MLP neurons of a small language model. Each row is named by its layer, matrix (up: input weights; down: output weights) and neuron, and shows model dimensions 0-127. Each number is 500 + 50 x the weight over its row's rms, rounded and kept within 0 to 999. Numbers have three digits each.
After each neuron's rows, "fires after" lists the tokens most often just before its 100 highest values on Wikipedia text that the model never trained on.

L4.up511:539528461458466535477536534504475462532502463412558545463538466523433375532454591399575562509425571388463489403629472551481496474385587501431483498555490458492608520576488428486408521483430564545550551465532444436495474497538613446422519521508487574527484478577427454499512507557541497536527415511532519443536415486599523560524507507514478498476487466509496509448541492488579478520526
L4.down511:560443528476486516442452522421498486488515509435394500468548566558459444539409543503548537464352498496450507443504482546466505528498518467385490516510358568445537559580514490516457500533481562564501505524491437460504489555541468551429379540496519462576541499526497523454456557501466499554587447477501617530463495488683621541518497571442443526489537466514497481393534461476597499448593
fires after: "\n"

L3.up48:505588531470475630464499411562455418540506446491467508434390474471483496518547458530540493518550496527588519506457519575444467493495504509537489476493421534545492449539507568500471504492501502450488518460491505487453447464597368648490452545499428467541455486534472515550484490557492383511411644443469447465511502528454463562594484420472547484462602504495568505444493559437498509547430
L3.down48:493532447480471527505502463498492459407545571509578485594540393522579522509532542504484525535439463440438578499522557473485583537537543509468507566463565528448564480444476413497408548489490502574512469530563502478507622523495494451557538514436526470505556498476503576509512386410520525454621426466512505526486433415476532471450523569520541481486439556478448447404472458563461409560476
fires after: " f", " l", "4", " F", " wh", " n"

L3.up253:496496516585499513447498437482608478530456533468607494534502395460498512480461515522481465474557426547524536648475541564563474536513506502521400506483503530481470518463539489446398506453602412480481401536472498458511558508537501550478398546488480449428416457496474530508526390498512448581583605456411385436526498480505531491485482512474609448520406500548494546417515473466516483523471
L3.down253:459523475494466539493537492434488496494559452464450588578489457501460536485490542477543559497529469562521445690544538475576532540603541488574613464508518473442535521510504488493539483515526414497490418648539457416555487524537405450485485409489601475498499479461511487431545524433517525477513478419531458429568558512465462455450434502451563489441548557497477546473489547564495433424484
fires after: " s", " W", " w", " S", "S", "W"

L7.up441:507451515569516559435450466445479522419508591527473441518501481532520503460518561517553475503536513447427504426484505512498461554511543438594495553435457499537554487654517536520531522483537413468529522481550590473457487598497453578491490443538477523509501534448395514476462516529468587467494445493438521434544419484583513559457385428490581480480392456518391492489577476504492517512524
L7.down441:493563510502484429482580545441538355578520495426574494517499492459440587518581478450526454533578514528502442551419501564521464545518435496487527525488505558499515560476534414543470486469475552538473548482432452615522542542535480441476536547583494417465430463508461562504552482450541499512476369504529391421466482499455537481518535480405442477542595482451468443448460518589650526539463
fires after: " m", " ", " c", "om", " M"

L3.up374:497504589570520525466464448450538489479601523551490493423464413386533534470489602497486437453467489565458559533499559586507554519497597504525430519481503538532507453466552464509558432495534473507489482473553480478476508515516489563483466491485548508451512487514468451539547491493419483527498525448422507497465501515543417507518442468549540438514455536558523528382419527464433593513507
L3.down374:485506459530482484535526555527535534466544522495599507532514466548469475414482362510564582489517459393481452426550430484512445499446424476501467502467513493439507454471456590614510527553560434486507457469387500547536577418446472415614544475519464548536452465464385570505514516567503517535566503524492442455535550439486559467459525618553428538519535447482474445565514486542559396439489
fires after: "\n", "|", "2", "1", " s"

L3.up158:502565549503511453533506559625484432512548471515579522505490530565520586504440467509569411559537522442521499577551484492439491449453455481528477495529500379585454502531435543521456530482496436530521488516362472508393493464434512611484464506560439505481487474579451437444529561540505456456517462417422537472480416523514516487580491427574543522493541605505563547482558537419524524584466
L3.down158:523519440472417454479541429473595462475460465355546523484480474559465404451552423534473462431474541431489480559510490566520506523487689506499464544403343518545557525544470505535446420533466522453536579549472470495444438531499443424527517471589533533565536524505547537463511449583425531503494494502542485553492509568546524478566459446482473518464401497484467545426530526532491464483456
fires after: " ch", " n", " Ch", "r", " G"

L3.up276:444462470441385521537437418516460459481449504565463485503445525582471539566470484561527605480536478557515539477466481490419372481467539436536610497516479495517559553585377513482494452521489525485514584451441551463434513444537494596529501563411440461481450488491512478542557558462469515476515525449566454619473541515463518444599439479452434505459439496544542594488523507492493537504486
L3.down276:575561485486523465495425557520533464499537508421472575474476452479595532530520497495556523449586537481527507595438506435465528500527459455569527634469591486456566501478558504496590427510525465465390541474473601569473489547550517469459450512559519495509467542453613525552442534538464541532448526545487507465550495478565416550511562378501541435397497366567548422468465399483503514428511
fires after: " st", " St", " F", " f", "st"

L3.up599:433468596445433520527517488479550460504570485560437469500427515406419538514531406529538414544494517469520533609605452524476525441477551546523491473493516470577503450465600509473485490422546521513524426573422436441573542462497486509543399538509516427401469459458440561464589503485511527462527550433480445467556497511610521459494482480539554451601545509522434519461481457477495511508536
L3.down599:470524489465535445427557473518474541421453487368466555542560528467452501530516598567502454471477422495508571535497423558483499579505616491547503529465516430366462507452463486427494506537491494536455529442466502450532475477452606534536523561522470474545498479533531483584457564416437453624519585510493573586445548469354539528485507481587430528562509523493574528459519606537514456482498
fires after: " M", " S", "S", "ot", " s", "M"

L4.up254:491460509466484517457510581509511570478526383543504483451549530446563551550545499507464458606461520544550485439513493504580428527561510519565454513477501357529574498461528475455473517543551463550430401490490499453514443566474559439536535614506421562440500460574462449523488549479660415479440443481457410410499438507489512440396465529492617485480429484492532511463512526526518361560512
L4.down254:598489572561522569503489520553428529545474570512540563547557430532477528520471454561466531413477454542476518538356502487533490546501454473447575459476454543494558476532555484479533538585463534441490520470502507459548500509576492481518477431492558445469509479409507424493512396590379572527482496468502586439443524432524531471523482495453545565554526508554453493659441460344496581494501
fires after: " g", " bec", " h", " sc", " s", " an"

L4.up521:560467455649540496476524419542493467506462567453544440505523530492503585523449475512510463558585485612511462541529437488519524526457414487589455488514482532570484455445495434460433517545574476493420576502510467477569511599544404551528560502493550509460560465482588529452459533464555461481474578446483480406463492516542500485408439562487588582598447498502432594497410431510526437506471
L4.down521:458436460419502486542509575463558539441561468505511595412479552431525422546496546531505510447485447386581454506521499480507506445501561485435553497521494516445484587578409558573515497474475530513524387541565498441557543403451559377470456542506536495526523437437527502523537525416552464540510434488542511465549590431458542535517508533485356491448487487448522551393553541507518477482527
fires after: " S", " s", "S"

L3.up511:465507435424492517484490546581461555509476547533461462469410481575531558452531411491505514508506503481481420452494601568373553510495428455536479493528574491476425511514439541569483622448621506434547565504433476528413506540536469604503533483493508477485496421573459497514524364507451436488533481472514485532520502581451565521591454495416464548461495508500484464473568510511453394490413
L3.down511:547460663539398455461482447480518464518472541509505513584649459558578423549503461528509420419449526492467538480554428503493524492500495501479430528493543555453515468404509535534553421524541500536525515481476464500510585524396578559437534492540498517517422424507529501511447495557520531484522584556471410579461497408511457478431459448561534569430510558513448532467490525524494541435461
fires after: " f", " F", "f", " cl"

L3.up100:451397492451462500520525518479528484510511511506462471464518525422466516486394479473488441504478541534538499583544452574442463546446578469459349448460542474529482517437494551536469461532634546456516393537457522473582592473480484640533508560436492504523536522455484471477541433479540515394571502517432452482490493514538565558549580491407435422517537463541493561488517454583476560508508
L3.down100:528509550540469541467441465516451416476386483546490471492533529487437456472539563497467499482576518577495573439531483458483565471496552605496666458584375471502422511506491468428559576483390444600478488434557459481468474601556480432512537522495446460515468482534588480573456523414535461565522450458485567498494561545507533536527442459602452490487476497441535501573512478480495531449520
fires after: " f", " s", " O", " F", " w", "ro"

L3.up585:620501604471498518381527431574577446517470513553513458517477520385495556499434519509491442502505583523446591554512492578480528520433464443508502500479516465567556462426492481510485453400554540543511454509588531443462474500540480485490443561471515530452465515569536471588560501576483560586428582529471511457439515469593380596549551430498527537453491588467443502381416461487535484542435
L3.down585:553469555496466548438419543407571422451496438430473492456445514473425529545520629473503412468475514512505564537501518468478516508453569484444507508447461459472535445468507507425506396509549446539446548453500503436505506403586570489454465483446536525434489533601476411615584495472456500568475520406461374561541508532600544516542489514529530548487470439539516532430546528546520468488574
fires after: "\n", "20", "2", "urn"

L3.up527:625505522559508493505426443462548438512487547524499537479548483507475524546558518516487487554520579505525424511576523492603556577404497435439464472484508537535498492441600491509482481412530505519474533521555469555512519510543392559512450476413513451497468522536619598524446456500423491530529524396486571497453470590505462429616431472518432481534575599513513519443446551500400507441504
L3.down527:440503492528555506434555517520501564439451480554483480529423470487567500560477464424631598510488462489459512525508441503469458418536485494515466537483551451402514489579477518449595465547521486427514500465402489418519512482534562489527489515520489588471510498469514523458501550499447466570562416467434446477540500384433523502415471527535544561464425442488524381555516470581549513513544
fires after: "\n", "O", "2", " T", "A", "1"

L3.up328:481565531567485488432552564518518490517607519445470588511491553449471561529418475473463359583554520496521576427574531513459510498522439515454410487556512484497503484498488540463464565518454460493515519490533403573499534438537462528490548511468479435552560516550459431478452542533516457463559513436505435408570503589499524443504452470436443537517454525537591527476503470512557407530560
L3.down328:535522365577495501430465492478485515504452473480403558426456518458486486510460552525485446440412572480436472422480466476542485525464539546525448561464493504519422531484514564504546596439469528573538537525489536462495442516517561544569550474567494557560506448487440564521457505448467431445620552462590534579403477419534503539476483513440498480491483526478449488444535452555542561522470
fires after: " ch", " Ch", " d", " P", "\n"

L3.up264:447535469529473581505498517486567490523526485382564496464477506397539515408544490489568523438520511563483550561459524509413503506447532439485474438516501525435495513539558557490443522504523473533524426533570491543592529489476564575531495569555442428439464472500496544514496428458459461411634511435450414449562450433419465474565397546531566476459549444519542428494557409541447548565460
L3.down264:483489491454490472528464526524479527493479476539487523466451485565517502403493549540502505615438522530489552515533571548547552432466439508545428484484564426527515487473437512470455469522559483383527488495459589485528457543445593499395440504533625551625548547534535496508405488484553523524458591525523438497375512563501506540479585450458618499531470517472499454381482549525452440473472
fires after: " n", " h", " w", "ampion", " W", "h"

L3.up371:488516481552500513372486512525539441469563470444526483429588495425490431518496546466559485488469463574511444490568550496530495432411498388505514495553463522517529561561555431571525526512536465489490512493614543430448543575549423528489446486520461508596512467407475486548532567519482537422465571516388550476519425556546498462524384510448491460490522425467459425510478515459488394507472
L3.down371:509512462440466478590511493436480602517388495604544503520440511604550430512503457528322512542507459508507539566468426476506377608540632536421549504524489538519479512519547570456512504528507523484493468485471559423537543477479570510491540477513448528523439516565552521534483472492413435548491476499548425520469616504458459498521547539550480540504556495609536524482508396524459505485528
fires after: " c", " s", " f", " C", " F", "ec"

L3.up210:441543495403457502412560482544479509490446481435417441453479441500532478507519496404538540434530440555567444489494593552495470441427561571591549523419474554511412524433409495554401531486518451458551530469461575438606520512490557611507476496556427518486528506376411471553541511566519428506524514540468545516552508436505583524560418452463519475519562546532508506564449462426502465459461
L3.down210:480512424576510476522520564531476496474504512492498470520558634508478514481515554467564512483518335443463598577499463556495479416487475455401449477519556490417523479558558545456506522472499452521431487567421576517426429488539489390492494518575597483508519506452540537461513577463467463487495499494478515480505560471493414543430554495532459495561428484437537379445461537565480560597550
fires after: " f", " l", " st", "ik", "e"

L3.up495:514519563450435599607388415538548545489606459530461554508548544525522567502464533429545529529520446531444467449481411486477500486475536502550423489437543647451565553527497374509596501572489593451456487427410457466531445505522472480423471501536546595545465510425463556487433505508530551536445492563513592518450450477490513462501487505503483462451413412479435522475478481482525521503457
L3.down495:425545526534540432446467476505495533560467506503490435476433462529545368513512465487432485410481514397535541514548484507431547491501542482432500566519404399529469457516455562447482552486628505544584528418562509466459523436560475468464509569473491503473524508507494428562483478562490521487513577518538452387479515536464500407473468487551505569598508484564512420531476499618456471407561
fires after: " t", " c", " re", " w", " st"

L4.up0:550523523425441500464475477562520448443502432431493574455536559532435462500428544436535533458426582428427462377630436551536507492451662517451415487597439507502542489529509473504500523598556554483512531518557471490466459450516582467372512593509573529479516494562417534487512497588512521468483431501589533491514455526618518522482461512581449474479497465511443468435545448530498523549533
L4.down0:596489536458461579457421492450513456487474500472483572478477545557458326537465537502553539474358577495444465427598504494537481523487542501403462484457355495504578505505553479522462554512534539553547524424536458499502494509503450432473430486487533545475481460519528446441486560544479440629527404492505518573498479504635567542563510514491467528484631519468496508409543444466456468450563
fires after: "\n"

L3.up457:448461458570476487487470537448542468458583494567457529501517523480509574505454568446500567507500452588441490468499511504495480469472537524607423491477486523456506485519539396528465483506591506482460414461478516482460550540377491559504481536499546582575507505474463467507558586513537619472423485499476453493486534422534577411493488560469632459549415435348536454437517388465528506596506
L3.down457:601515510525483465482519522491514489568515507562435483498445458514535491557522526502502557490498494483470531563549401501525542450534469439440537426546433559458438512425501548505509531551465419518562510516522504444538524556486533444395510489509535507415415484464508635494519486372517461439446469469507459495444542456571536561483426358496415510521424538570535555581478494494535497442572
fires after: " w", " st", " c", " m", " s", " sc"